config.yaml
num_attention_heads: 6
intermediate_size: 1024
norm_eps: 1e-06
qk_norm: false
attn_scale: 0.177
bias: "none"
lr_head: 0.00629
max_seq_len: 512
train_tokens: 291800000
max_steps: 8576
MLP neurons of a small language model. Each row is named by its layer, matrix (gate and up: input weights; down: output weights) and neuron, and shows model dimensions 48-175. Each number is 128 + 24 x the weight over its row's rms, rounded and kept within 0 to 255. Numbers have three digits each. A neuron's up and down rows have the sign that makes its largest values positive.
Before each neuron's rows, "fires after" lists the tokens most often just before its 100 highest values on Wikipedia text that the model never trained on; "fires before" lists the tokens most often just after its 100 highest values on Wikipedia text that the model never trained on.

fires after: "."
fires before: ")", " |", " (", "°"
L4.gate180:125165125127103127124132137112097098104164113072107157162106129117172160128142147147098151102113136124133153121121117183100106109133158154090196123174138152146140147131118142144108135147148151135159087103173139093129117145122128133093098175143105145112162122167091128175121132144096129141123103132153110124107132115162116126113135085121112128195100115078100113145134151142097114122137
L4.up180:114152097078127157059124126112109130102116104133146128132116116149131097126114127126117141154114085133112110131153097169135125129135119139121146134177123126183123148103090120102101150146147130133150070141092139107150112135104164133109159158165126195113138141092044157143122128121124118133165117102124133154139161119136128109128112132096144099158144098131119102090125157136052095115119
L4.down180:119148111084110086144146118106115119123155102120093134130146121114172159155124130134112130091118142121111100103151122173092138120143139135080134129167116171138153100098126088098103089129111178181108120110172142136114118083094149119137110126154130140102130093141119153139154140165106113097131106171120113154106143118166085135131100109148141087157125124111060119137112128136168129124134

fires after: "\n\n"
fires before: "="
L11.gate10:119098161121159133118086122135137112103145129121176133148128186137180120099154096155088123154094148174159115138089172135157120145095123100102108126104087105124156122075119156117168140149121145146200115149114122116139119114116138118102114173138144135127106115114132129114134109115104160125155146119096142145120116111105060137142095111111148154170135106121121129095167125104081133118121
L11.up10:150162174140100140161136111139102146150133121114140140104132086104157112127099137125107111128109106128122146139130129132124091121151094097146156196145096120158141102147146112108144150119073159107089160162127101092132106165142104107122127144204110123078137137144123146153112127075092101092112131135106095132131168147125150111078109123134149080105114142110119131074126121116143127173150
L11.down10:118115081121173090144097157138150144103110151120085102105167144114120120139162127124155099157110155194127146079138112138161140133118124145065143140162134113137168116152104139107140126091131120128111133115115127131108110132173140147111117100119122100123185121123139113106149169133158079150090107124083133061098138119125117129120139135148094119126126140115127160134113145168114156199121

fires after: " |", " on", ","
fires before: " |", ".", ",", "–"
L2.gate880:158153152127113145078105128153115195139114123102161139143114178142158129117155156111121172145128133095141109160122139159156118142069131123137123142162134109141119136143101230119088157124108144128139070111135142144142124145124076114114118152118127103106114138129126098149154126131144130141137123122168142131093098138080135096107156112107177138130129117142106127120166101134152072134144
L2.up880:147158116134081150122114149174136149156079114118143132151122146155152155131146141099124148122105147117146125133137143132149135169083115125129100144167144120129111107128169209123109141119120111107114081118127142112115100113125106063124140153109080125082136150118121133140140112108156141145143099148161143133085121119124140149145143120117156118098098106119105128109146095096142094149127
L2.down880:127088157123080143130112082123117108126078150127159115123130116145140104130122127109196118142170164166144110127069157100104086137125094111150124124147175099125099105131125055127098183102103112157133146136182130157127113097104111149126121087148118098145130135141148118124116147154133154148130115187125141137126166100155095136111110121155154146167161156102119127130117115117117122129127

fires after: " |", "\n", "|"
fires before: "|", "="
L3.gate350:114133115148151136130118093141122122111123137100078146109160081101119153092105132150076136092133116110143126165125158123087146178111133150151125131075088150100127088102132105124122132145097149111136130120138083145126100112113134146140158117137149163103142175141137128172177117175128116120123108054133148140150128121120169137089182139119179131092122145121126144137135149118121112105122
L3.up350:092123133158171139126131143151186127120097118129037160130156126128116156121128129101105104106105159129121158139125172132150131124129117147155129107115096181147113099095133109097108168097146151103090120132139137127116095098116130114131135125112164144112115169152139110159153141120146102138079129082122148139139126156110174119067159134119124148124101141126142190163118174100140095116156
L3.down350:133125168167131128138132155122132119129139138137133134166161109121083087164083129107105141114110139103138172106086164090166122156175113129144117126145141151083110117131142136097128166135155135135162141134162139152188090105116145119159114138099119153098075134119158140114124113144144111091123114136148096127133111084125100145118143132071142167110146137159148098131099098110129110155113

fires after: "|", "\n", "\n\n", "-"
fires before: " |", "|", "-"
L8.gate580:124139176132152102200129157108133120115122128147108136137097127132142133119101161096179147083139113144117129106124140149100157123143133129122118163074148112096104109085135133115082154167107116145087096176129102113081138111153108137153101100149124130101115160159156128144143113155157168177075125103101134135109092124167132151147146137123135114119098139111120088124143137109079133191141
L8.up580:098105142178114136102145133066126067119129144178111112125152185129073091159124137099137146108164068112177134115116114155116133116132102129112133135093103145123115172119186143110113134094089147136122108122138164176139106101077145146175121110117125125128137145148120059126121120160168141148119129172117154160152102142131144127141108119141149131126152146148129114105116109115165124150133
L8.down580:140107153125174136130126076137110178149125121154091166135128092160128141148203160072149123146160129156093107101151151121126143125124142134065115157134136101142136132114158108113148140127132141110129124150101099128125105146139084171104096108156118132108120139141123146132123117116101143124071122121144145123122129127157091164120133124120136129133132167099119128075131172134101094150118

fires after: " |", "|"
fires before: "|"
L3.gate641:113121122164093177134095106094119092133134102121118160144195110121105116118107085138114114160116118145065138073131170129113144114146136136145120127084093131123112130070120104149163144110162115141153125134139129138113118145093122117083145161131100074140123152171145112118153110143098175110119107104136190090125137134128137095177112123126098132135123144149104082111124137147127118125098
L3.up641:132170112148113144090144142130132114158107124163070104128128172127089104128134121120168080108113103158145128079138141097095125108109150182133139122148134149118146146110110083137079136146120094164126132139145122175147075112131122133064139129112131105127108106143146144101156166094132178186151142110123124140123135089129151129144129117139095110144126128091105096147137136106120138111112
L3.down641:098125082125142140145161153149107122102152143141168132152125153153129124095127131139109098168152150181092101127148171174093121146124166168133119108141131188109172095135141108167118121100061126200140114091136160164120121084113147093146132136117126127095127104148156154096143156101130114134139089087133132095091127102134159132122182117115139134161124149096094154082130103120153127110132

fires after: "\n\n", "|", "-"
fires before: "=", " |", ":"
L5.gate640:093147166110142131093135131150131090171110102143133095119114116154169149122125117099157134127116149124122106126129131160109183124152119135104141127092134133159154159123128122130107124129157162105160137139120119161085113180155139165176146129115148163154131145154107153139107137155171149143134116150101159117169151127120133093135169112148163116100175160143126134132104122105111126136126
L5.up640:118117149169168132101150130099129084154118142176169123140125150115150143126122162090150138176150116111132124094139155136146119131112089118113146147111146128116111136102121067117113130107120084106143135149129149154114089140098106122140122137147139151094121133135111122154125147170153165146077132143132126158174109156103126117120162133161131092109117148185178143139154104161170140165131
L5.down640:099103122115133122132134127169109178100124115132134102158128138120095121100062133120158168134057130144139136116098175128143080129175120158117087160125144121101119120150144094100136143173130120111078141138118187158130109119140131153134109130135126154139133111139151121053094134130117143162166116138147145113114081155122114113112157131162131163136122137134119135100122126134144173114140

fires after: ".", " |", "|", " that"
fires before: "=", "The", "|", "In"
L5.gate288:149150136135158145142117144114112125092126135089122146146121078127120115109090106121098104141111090121105136120106172109165124172134102154129104144151095149129138135176133092130161165147093142140104141142176069129132131123146087138101095154140148140083132132166117118144093119137109120091137125081130070102165113117113136136105135132109151169126171137137126109145124120070172103106120
L5.up288:118137164139115178121118123119113144089129138081101194161105095110122135122094114156087104170106083103106133126080176097143145178171059112157130191152092155130113109175131105135161167133110141162119139113127105140149110116110113118103103167113139114099119111154150136137101112122120113063122116108138121144139125119142109127098154130098160156156143097117139094144128100096143110097112
L5.down288:120110163161073123100164129148158145132133140139158123126139123132149127124000129127119136136118123142135133163103159163136123110126120104106143129108089147101127139137117124135133124180088148097160123087152180129159116134097149104113083138096143133127122123114137137111133114134117120122101142169145143133088131131151114128079196153150139105105146094126141113075105088136122129148148

fires after: "\n\n"
fires before: "="
L11.gate646:120096116125115123085150125112119102093152158091125139134145146120111089147147105137142119142100124124122155137094173123174126175168073099120132126127116136128086154127149157184137181083088155130170140118123095113165124082157123130094158090180133118099119105140124144142153064157104128122123133128162082148139170132125119097135158128116161141169145139123117133100140125166085114153126
L11.up646:153163199130138148116150111106123114153145126112123142103127164111171120125144101107061139151066110143126114155112146149114136123115083112122108144137134170115114113146091170131094163140059129163112097098104100136116146114112120128137080111178154141118135103132144132161114113098146128094150150109125155134140179122137103138093184125133135152162162157117122133117164117115168117123151
L11.down646:079100119107116133105138117121138112149129115124145086093097134114131107126175155095148150128128198120156086106158121123162145100135168139098115125111125126128121161104127106104135144159151091117156155114128103122116149116201143153129116095099089105149122110158108083134156095118124111149122161133115113099100127097115141120172097142104105136117105160113150166126117154172129159143120

fires after: ".", "\n\n", "="
fires before: "=", "The", "In"
L3.gate995:120146141118131124146160150130121107108137109130119128137124093163121158122150166117099142147126069089106146131128169094100138149127082108151138134137116146131130137163098141128134160126077135113154108152132122136090125159098120140155044143143175115093086139116139179137151117129175146136135120120140087088103173114141144145129115110134164138147147110155134147160140089111175098092142
L3.up995:121147121096093155152148125137155114119101112123126191113147075135147147121130176099106118126102082117068165137088158107134146129148071095139131136116115139142171129174172131142107175126094123103097111161163128114127104148078158136135147161179153118130125115103106166111125118123132111106133094094148103112140171156151119114125096106108158139172116148108141152125139123110142113127108
L3.down995:160108130127153144086135147118081122073120129121123175128144107085164094136125112114144107108137123119103149127113137147139117109130104091205098164113093111116100111110151153072112128115079154161131156134163177120148115116126140155122163142118165099111128079118126111144126134121102141126141057099141124147122155128153081138145137154121155134140116127105140142100112116099121133107117

fires after: "  "
fires before: "  ", "\n", "\n\n", " Capital"
L2.gate647:095121149148162110143088144143092092120137150123108220110195085111137122128145154139136184137157105129122151171112144142102103106150115108130144146125112111146115130108156115117140145096122124089130139100138078113165108109108129101123146117103147148133144140147151098145131084165121153086167134101133140138162129131111093140097137149108162151085119109114128123134120106117126100115133
L2.up647:107128189151164139118110125126114129125146127153099162124125171124106148128116155184122148072140115081120112120078097111146072140156104156109139162097105171094150126123109132086148110139097136126148115125110114114102107162085124096133153133107128135131145126138148079159151098146137127080134099132168119111132133138122120138095169106094149129088114082137137094153113114119111116087144
L2.down647:153140118162159128096085105108145165179140127126148177148131162146090133131097164157160126092140156105144130092148085132098132099146192138126147118136143105095162128083079116120140118060110104149087107089126104142099113174167128115116153124097142134109103121099135141134130137126141140138115123180135123112100130141138141104129147145156095096120118127145126123117118125143124152196134

fires after: "."
fires before: " |", " m", "0", "%", " (", "2"
L4.gate157:113138142127114139123171115122111138119154107173139169131135098091103088147162127150098118199095067152079124111129128165118134097118136123112110136141128145143124122196142114083104156075114100137138086134108126134079096117151137149155195153124131159138164134088142167157115129123156130126117138107092105166119124130124105081179099130077143121151149101118130136111147149119132102153083
L4.up157:120119101117134118129167113137106126154127114207123152127147116111101135129160128156098084128100137162054130112115126133144114138145144113120126126137150156158137132154148099099109146117138143099180087100091113119124085127130141165139176119142132180133156128108146140150134096099166143095115102084117099149112124115128116100126100157087137109151154141166127117129117169109127116142098
L4.down157:150142092116128124107159103122131094096095149132159114144161103132091128138121079130139142102132142110121099135158160103148100144117125139127095096136177145106129104129090146122082114115148128107185102089141099107149141164084109129145138085153141147141112100095146129132119122124169156088103103149117149122093174120145128130143118186161145142142114143180163148111112129111160146119156

fires after: " |", "|", ".", ";"
fires before: "|", "-", "\""
L4.gate599:143142103143121134120096148114078150136121132133117086164131119119119112115125112121140132122088138103091102101152160144113174129155185110175141137121121155114125141142127141176126164122195143116104100111105101142152145174145099108107090177117130136109098145155146146138109160133091159130125150110073128134124137117122161097131137103084116156159124146093129165115113124083142091099128
L4.up599:144122108144101134138107124097069117117110136137137102132165127137125120141110112102164105140088150111123107124131138168113145120140156136181147153110110153070104142129160151155137173138178120151106108126150088141164174130107070123097101162091091104134091132162138141131141154115058113116134138083116128143125151073126139090145174113112146151135140162097132113118150132098129102115094
L4.down599:138122085135124121131103138127116132086111101147127092149161130124109132107043131142102134152114134119108119143133138130117145134136180133176105104083143153063167107139145134138097132113120160139091101093161118161131142119086114123093142142132103151132098157108152152081144132134146113137137151124103183155121173108118122130151174078101101109145110136112123149106132124092116142094129

fires after: " |", "|", "0"
fires before: "|", "-", "^"
L2.gate971:128147140149065153110126146117086134161150091124105121138116103086120158136101187093105108127114128134119165111125165120106138127145122139113166138123096178102111180157111109087145136154142121119134109120144136176160141132086148128104134144110110110082073100141121167133169157139157130138129110106136161129111127121161101148159137130109108122154099101145105137124073138129097154076125
L2.up971:121148103130068152106121139103109114155140124106110126111125139093114157136104162106124077124106137143114162121120181102097146142122128163118161134121100186131103189143106115090118129151140129126129102106170117170140151122120138129109154131105117105111085108151138138168153176134132139104151116130117160127117107110144112158157134125119136111154078109147123139123102122137103142054106
L2.down971:128117113116120137138147169118101115105137135118140176111152136108134183120064134149137122145171122135098093162113155114133111147109159137138125095131093143122141149171149094109094120139114097161145122116168120141191137140066094129097121159093092139063106110107152096161143131098141116112172139095112141150132146107140114144147143122144117176138120165140113129125166111105125142117129

fires after: " (", ",", " in", "19", "born", " was"
fires before: ")", ",", "–", "."
L9.gate616:148169095105117144136135097158144187120121140138097142086091156167161155093181158129141133096111126119164138133152130139173152121167109101118095133120129140126133096161146128121113120133117148163088094158131137121144133142136107125165142096143120116124153100112119148115150125117103080130124166211150115156168136130156131121132162137118113148087117129137132100090138147135135107149103
L9.up616:146113123116131119132115096102098151143147140090126135177133140120130130138100089114118110137104147146139188120125121128144119069127141115131118152122124122158110113102130116106118132144141149181119151125126136108074123141138143131194132119167131117166098114128138128165074156144123106121119112175150132167109091105151138098158155122101138149177191141116122101090112121055146127109129
L9.down616:172163112114122158111148103125120138123165102130139132117129144110104115097148147112139121087131149165150121124125119111181139163154125129145119127114157122166111134097119081156132116126107163135140135138146131150149126128131097150105119115122137082089124152124142120140116126131123101124125167079091105115124131123161139086170135108124119143113135150167117072169110138172150160132106

fires after: "19", " 2023", " 2022", " 185", " 18", " 2021"
fires before: ")", "–", ",", ":", "L", "."
L4.gate86:159113121167100107147144116115145116120185112096124163148136170088141146139168139122110098134116135093098141124142128092124146117092116183139129125141132123111134134106123137137126122144117100138121089158116118117120119075130103106128097139135132090161108133139169124174155114109139148109144109161152125158149118124094153131143131140102123146110073120146176128133109159125155120139151
L4.up86:136157104138122137124125112115148116130147160116067136152110144119138150146118139124127142112143132139141154142155115135139169123133152189106117140112115126129136129104148149139119116131195087112114093113203105142162127118145135096141106150116106127150099159150170186122107147097119102110108135164112126103160146121118189128142112149159103156154099117112109149092142156091128152132158
L4.down86:194131112155107143126123153171102142125141102095119128084122167156140159104133103127126143139087182092159147129129090133169133144139144153147094122092125103100120103131094140122128112135103116136093141133130137146141135093136140145078136102138117151125138143127139160107089092128152110139152132126104090097128140124101142118161168129149100108103098118180134131178129161138116145121089

fires after: "=", " F", "\n\n"
fires before: "=", "ulu"
L5.gate182:121090142114122089118122149130115104121099095113145114112111147112145105127149161125138125113130103168138172094127128143110164134143128095137120125119128143068110159152175126118132116150143101113119131115094134093093098121103137119107130112083104108137175096125106138141119103143107111106108150174119184180145150102066140125151148095140107155128159133107141133118132097154122144100124
L5.up182:207137114139143155122139117161093089133142086081126115099146142138123143149153118088140129088093133118149177131165089150096132151117148092131175117125143091129132145089133125106145131098152153095152119138129155089096109092097104078125134140124085139142128142128104127124123120115147113120138135115149128130144169124126154145128133115135122166188128132116121116104132141081109063146091
L5.down182:123117163162099121158117116112141150131120123146152180136140098119145127149194133127122170134107098127125114162116136122110115128111133112148120094128094155144091126117118130113128127146093093134131115114149139106124147164127140102136146137093121111131137140123096119103166121130143122087086145117137119181172140101110140103122184123096133210116149134211134132112154072145138112134138

fires after: "  ", " 82"
fires before: "  ", "\n", ":", " Swing"
L4.gate317:120161130119153136167080088152119155106161116122139167142138088133131073085113155147134159096134067076141172123103105137099122095156117134076127130124125148154124127118107135132108143131142136157099101142132133080105181108117130128134135103143142128117155109097113110164108107133103164151157144118103110170155120140110099133100134126112144107116164123127145114139119148134053089124128
L4.up317:110138120117124107183045095140122137119152144164160137134113112119117117113137109181133163143135135110125136145146092143114116102121122148095108156094160136107131146145115129126168097116097126106089113121115106114125123104118102124145126143137128106104146122120108120132172128165116140088149146089091113140108159120143153121118174100143135113131128131106128126151149116158080111120158
L4.down317:108127130122116116128082090121164181155154098112134181148124145120089131168097075146121138130184094088114130145100143138138115098097159122127090136164116117169144121125148137132177106124124126113150102138130129130163123114178121117132110157117124109066145092134121110110121168162111095093101138132093154146115120138121117149119133149131172124140126123165138115104122134196098143113116

fires after: "="
fires before: "="
L5.gate764:118117129123152086120147124137105174121148099084091148145152127126118142091127142139153137087165131155140112079094145210123213150100128115112130135120153155104142137122154131125141117102124153154144109130127125158111114127088153129109106131108098136159149122109129129152151148126164133104150089123139145111100117155111128108087125087126098134146130170160138147147150144142125112088111
L5.up764:142140121102146145088111125110140087148113158071114129122104106116125129117107164121142133120181100184132106140159140165111122148126136148109145123113147119124159135092156128101184108117136145123133134145102161175095125127126149108157139128099118129155136160110147120132118144137132124125132146116132137133124137143102135117151126103121145124155131159152155156176168168116140106119155
L5.down764:113150079142137113167139131104135136148132131148106159117126103172107171121143101103118177096106147160108114135139091096121128138124168129170101091145159124106120115133162133112134084140148106162107109148142088111109161138129145072113129145116147138128118149132143151127171141115151099144140123135104160151153139124091143105100135140128086136137165131153129120097121096156127094110156

fires after: "=", "\n\n", "\n"
fires before: "="
L5.gate532:141125136138128093142146121125131112149124124128076103131119144107117132111103109173131163095116115171167139114103134118153163175124122163115149125129138161073079152114126180137128115104116148147150113159117111136132137138095120099152138139146091130128121090168113136158135096129147147197134110107181116140163119135130116151140137088105138190158116113123103146120179138109141124130104
L5.up532:143141125094119078096097113158161100166123149115115107102114087134146156109136127149135150093149099140111107118100104141134149147099144118111192143141149184071140152111183134142130120130140142133156125143104138130107144151115147125146145106115118143121141109142095138136123143138131139166152104124150128153166140121087124098141134116119147177163135114099079116133162125116202122168119
L5.down532:147126136134124142140177124154124131142123120133090126171106095110168126162144114087142160136141113168108125148126106097115154159125136100139134104130151121149111123134127102085133122144088129120116123127127145125099137144154094114141130161124165170141100133099134149118121138093178104097131131108103145183151141149101120087138142100140127124140134139165078133122119088127133135150132

fires after: "\n\n"
fires before: "="
L5.gate671:140117136083099133143167139069135151148133126185129098131115121148124158121121134129140106158146108125140095074116103102144145103131138111142146111113124133107115147100155119070124100122139111158107166146107127135127138164151099114150153138161131149122123099168111101164120115153109122142132153100088094118134101131076142100170100129145145167107079152103174102146156131090119121151062
L5.up671:157123159113145148115117078102164141142111149159094057127081115155115141118136123097108131144131104157147155138146145131121166123133146155143139158121129122101118144103095104110117124094094129100139109135120114166141137164117115165161142105139137130127129132121146115152137134116111146130094138135155122094152146138142154085146140190123127123140080124128128114135151161114183118168118
L5.down671:142150161134128139089137118118121114116140128065132163144113126139119146117052107121136109128150065138089125129111169090127118147135162120151149137141123122148094161139142142135142122145084158101119093135114126142187125116114090141143140130101097115100134105129154128103131124167106129124165107070124167138119128145077117112139146162131122162136132114121143128109109101132135116141103

fires after: "\n\n"
fires before: "="
L3.gate526:195145162122096155126143138124126145158162160129100129135113132114114139166156094119128124132186164129126136107125149131137111128131137155120144146121107097119138114061118138108155093116140121136131172148099167138149148173103068132181135121165132150113147106133129151160124097118093108106100146124149133103117126167139115127136128086097148114133135103120097117159132094124110133140124
L3.up526:158136164104156155122150143140125127144214133119105156174106120101140139171137091134135146146162144069126124105117120108122116119140154152116109123116100109146106160076100141118156108135164133132149160131103175136147133157146112139168132139151104169133147130122115134170145110158075119102102119137119120091159179148140138150130125124110117124123147125120095113154105137123143143141143
L3.down526:143155129120158088084134070096154114131147143147113127158090150152112151121074102110165100157168077128084098112112150138139132125117171137131132141125178110139125139166134115135116097150123142107097120139156110115099141199077103117182112128161132163137120098089152091161113135123141141086118126094132113135148145109145126081159150116114158156155115132090116122136142113151123127160134

fires after: ".", " |", ","
fires before: "=", "The", "In", " |"
L4.gate363:095158150112118127163172102153097150120114072144136107149103111154115123120149146097131131137137150107110123119125146120143137156089105096134089156152150131156154136193132126156142179122077119126173134123141146151140125125130115141142109172130131138097146134136115155130122135116122116162104080107135129134128128115115133128107118153121151126162150114113103144163105073126197084121115
L4.up363:108139155120079133151136133168111129116122099121163112121100137144118124101177153092135174146082110079115137149097146110164087144128077110142115173126122096109135114141140129150158186138050137125137120131170124158136127118105113117109095123170152137058094118156122183128138136121117155132130109110171144114127144113115126124121152120141186147140147123131122113146119119126164094123128
L4.down363:094107171171090151135130106052133140106151104143123132133083117156147102101060144147150134144130099100118155158146149123122122121113126111165167129132158128185128119111115134138155120135089135160120148133179128152103104118106106119113132133152119135117151116141111120196129157135122175096129100127155110145119088085152096114127168115098135138198140153099134116189134108125110136134143

fires after: ".", "q"
fires before: " |", " m", ")", "%", " ("
L4.gate15:118146114134146137117117139147140153167159142111126149138135098137128107139105124143101125122113154129110174133157123145132122135166159162090112124149125123127149097162154113097135147131139145134102096172096174110093082126144124154158151111117158133089169156142119157156160117076124147132093127119148136113175128098135117123110179119060134168174131109120107135087134118121132149154116
L4.up15:142154115080142143108192137130119106154101149110125146111115151124097153131128147093100105122108120128123114130160105163117127163119124129111104129133147155143156077127140133133109137163152123149130152112107116151134076145141188117141125129070099153153152138122151149097127152112153134133123129155167088143141154134146084116132117107111162109135097151138141125105126115115099114146114
L4.down15:130114118134113153161095095119147106112112094142129123146115110095130159090137131071148177157181115125144129116123163164168095161119115121148145118140157159125129131110116091126092137106091115158166136121175101127166138134130137139116153091154131153129105113098118103151147107119129140094135142175159142140099112113123164143084107146167130068108120119099107121155112127116146122098154

fires after: "=", " |", "|"
fires before: "=", "|"
L4.gate689:082110126143122123118089084150146131152109139103113113130122083120149123112146126093117149103076113082155157073098114109164144115168131144142138142132125167105173122165151097132124138160123168119132122162131086122093121123114155091159133187135139105137130147138128129134160147127118132143132151092100120127137121091079149092096122115139139147165146156116144143141113132116126120080169
L4.up689:115132141107141111135116092165141155113101107139133114166132097139134117115189165096117152118119065075155126090119105131140144142127104143167119172104082136129107146155124132105185169138117163109111088139136150118110152090115116075124121165132114131171130169099164099149125123097153160077164095095163134113163146112108140129133115109137129136185193138093132177135158112124121125117150
L4.down689:110153160176104145125132159101129167130134101145107185136144070098086115109117126132154156107131102123115122097116137133146138128135122086111133115108119132090112139106132134100125151132104153123121135125141150087112113149084105092143075107113110107089123105113173126092090095117118124086140138151156136147106146123129123096117146136157150160143133118113136146121115146117104145130135

fires after: " |", "-", "|"
fires before: " |", "B", "O"
L3.gate872:128147116103111140144173163175150153119124087138157107106086135118100130151167144117093139166150144095107111129154127119085140142131107077106079135134174137135143125166102167117138147152090126126155111121131107147136139166114121127115090171121159151060104108116105140137124100123163157139131130120130093132090137170112121156087096121119132126145113097118132164147152064146151080100153
L3.up872:109144113115108168146150157150149099103126072158151138115137114118122106106129130095140149163102110116126101149112165111107136135125065099141075153158117124141162129122157145127136161101061131131120124100190119113114150122110124116094127139151155138079108119138094121143124124114159173120165096110143143104120164161113120127121092130102161137123100135139140118154144124111117070160132
L3.down872:100110156126103144136126165099114153129110125126144124147122127121140121138129132126134124161104126121130114170134151104120126120151121137142160128123100142098136132139147183127149181153108184169115158141156109130139074104097071129157169142120132097112135143151086108129141100154121166092147067122177130149162127116131117095157124137126145119123141149127145091208104131107118073138126

fires after: "  ", "M", "T"
fires before: "  ", "\n", " Swing", "\n\n", "si"
L3.gate1007:100128187152164133124076087140128116127117115160152150147135121138124116094133173157146139097098124087122136163088140126144104160138107089149143125140102170118104148103100140118109144129124167113144078135155155146141110100082139122133151127131137167093112179126129132140146104158112153127148123093103130117135133134131109159092179146103141119101107107132127101142116135133050099100140
L3.up1007:120118176146123158143083113123137102089123129149165174152115110131131140123126161156109140141075106102093147144081147101140119105148107092163161094122120149123138103084090111121143150111098148106175131104116123099140092124093133134173099151124184159104116163166143131147129121164108174139090163110114105107140119123121118168097140134107132097101128066154140083161101088124095127102104
L3.down1007:135108123141149140096110120091092112144143142132131130190150122118085114121146139169148123130116145114115105154158110118119151112124134098132146135127094153126169155123114148142126127104138096155143097105111114176149108135127126133106148135119147197102109159106151120132113116101104169117125129146110087146115106116152110137129162098154161119108108111114159112097123135136139127106095

fires after: "|", " |", ".", ")"
fires before: "|", "-"
L4.gate675:135137137176129144134131134111134093094122122160099140142166110121119154137116176111124123126130164107127130105119111129166159175125127146158154157116119144097106139103188129101123143115118135130178106183146162110157161114132108138169120127171122161087089103155118106128135170129118117107116096098112174123134141132125138136091146097080126143142138155135094143143112101128109158144163
L4.up675:177096137130104134132113135109098098091142118146095133151117115108086154121134135130088123130098079140163173123138106112149169182119108148128141146121135149077130129091157115130118137163125123153148116141181133140137118130155122130140128149147101160119069128111130132119162134104121126136150130095116176142140174111170125125128138102103145144140146152142106095109178124125114148170130
L4.down675:159141127136103118096141146119103167122151156152123158143098175130107119111123141161092131133133143126150137116128154088100175143120149117120166100157117126122171157128079136129100156107121111120132137096141080116148109169109131144094130147135129101124100195099133160090135164098134117074142153165118151132105163125162129117186166094141144105147096125152109102119132102137126196150122

fires after: "\n\n"
fires before: "="
L2.gate367:144152138096142145118136107096111123143163140094138116160116131099135136136111079107085101143144064131165123119135111123112121123163138135133110155114125168104127173073115161111149102131149140143134150125125139157080137143122142151169141120098150105126094115147078142133144135143122120143098113096161109102124138148113121108154145153132188154150145145152128185132144119101168132149150
L2.up367:147132138098119120100141109087142139135141107132139120146138104089100177165143096116124099150141070127148104131124109095134142102169145125130121136100147149131128142093121131083127103093117142102137117131093175139117113139110138156195152132083116132109157087121079165143132126126112131102112117090176139126119131125165119068144146165116146120162145151118147166130137124144161117127132
L2.down367:136124129133125104129176126104161139158109125110157126169147145115144166141107115140127115144127105131140110157127127121143086102116134111118127098117105164138157105109106162084147139113132143083094108186102151134142145174090127145170138123132127194131150098068127118160104162128127092080138169120124111135149139134125169072157170099132126142144159159140130100152147146159150141184098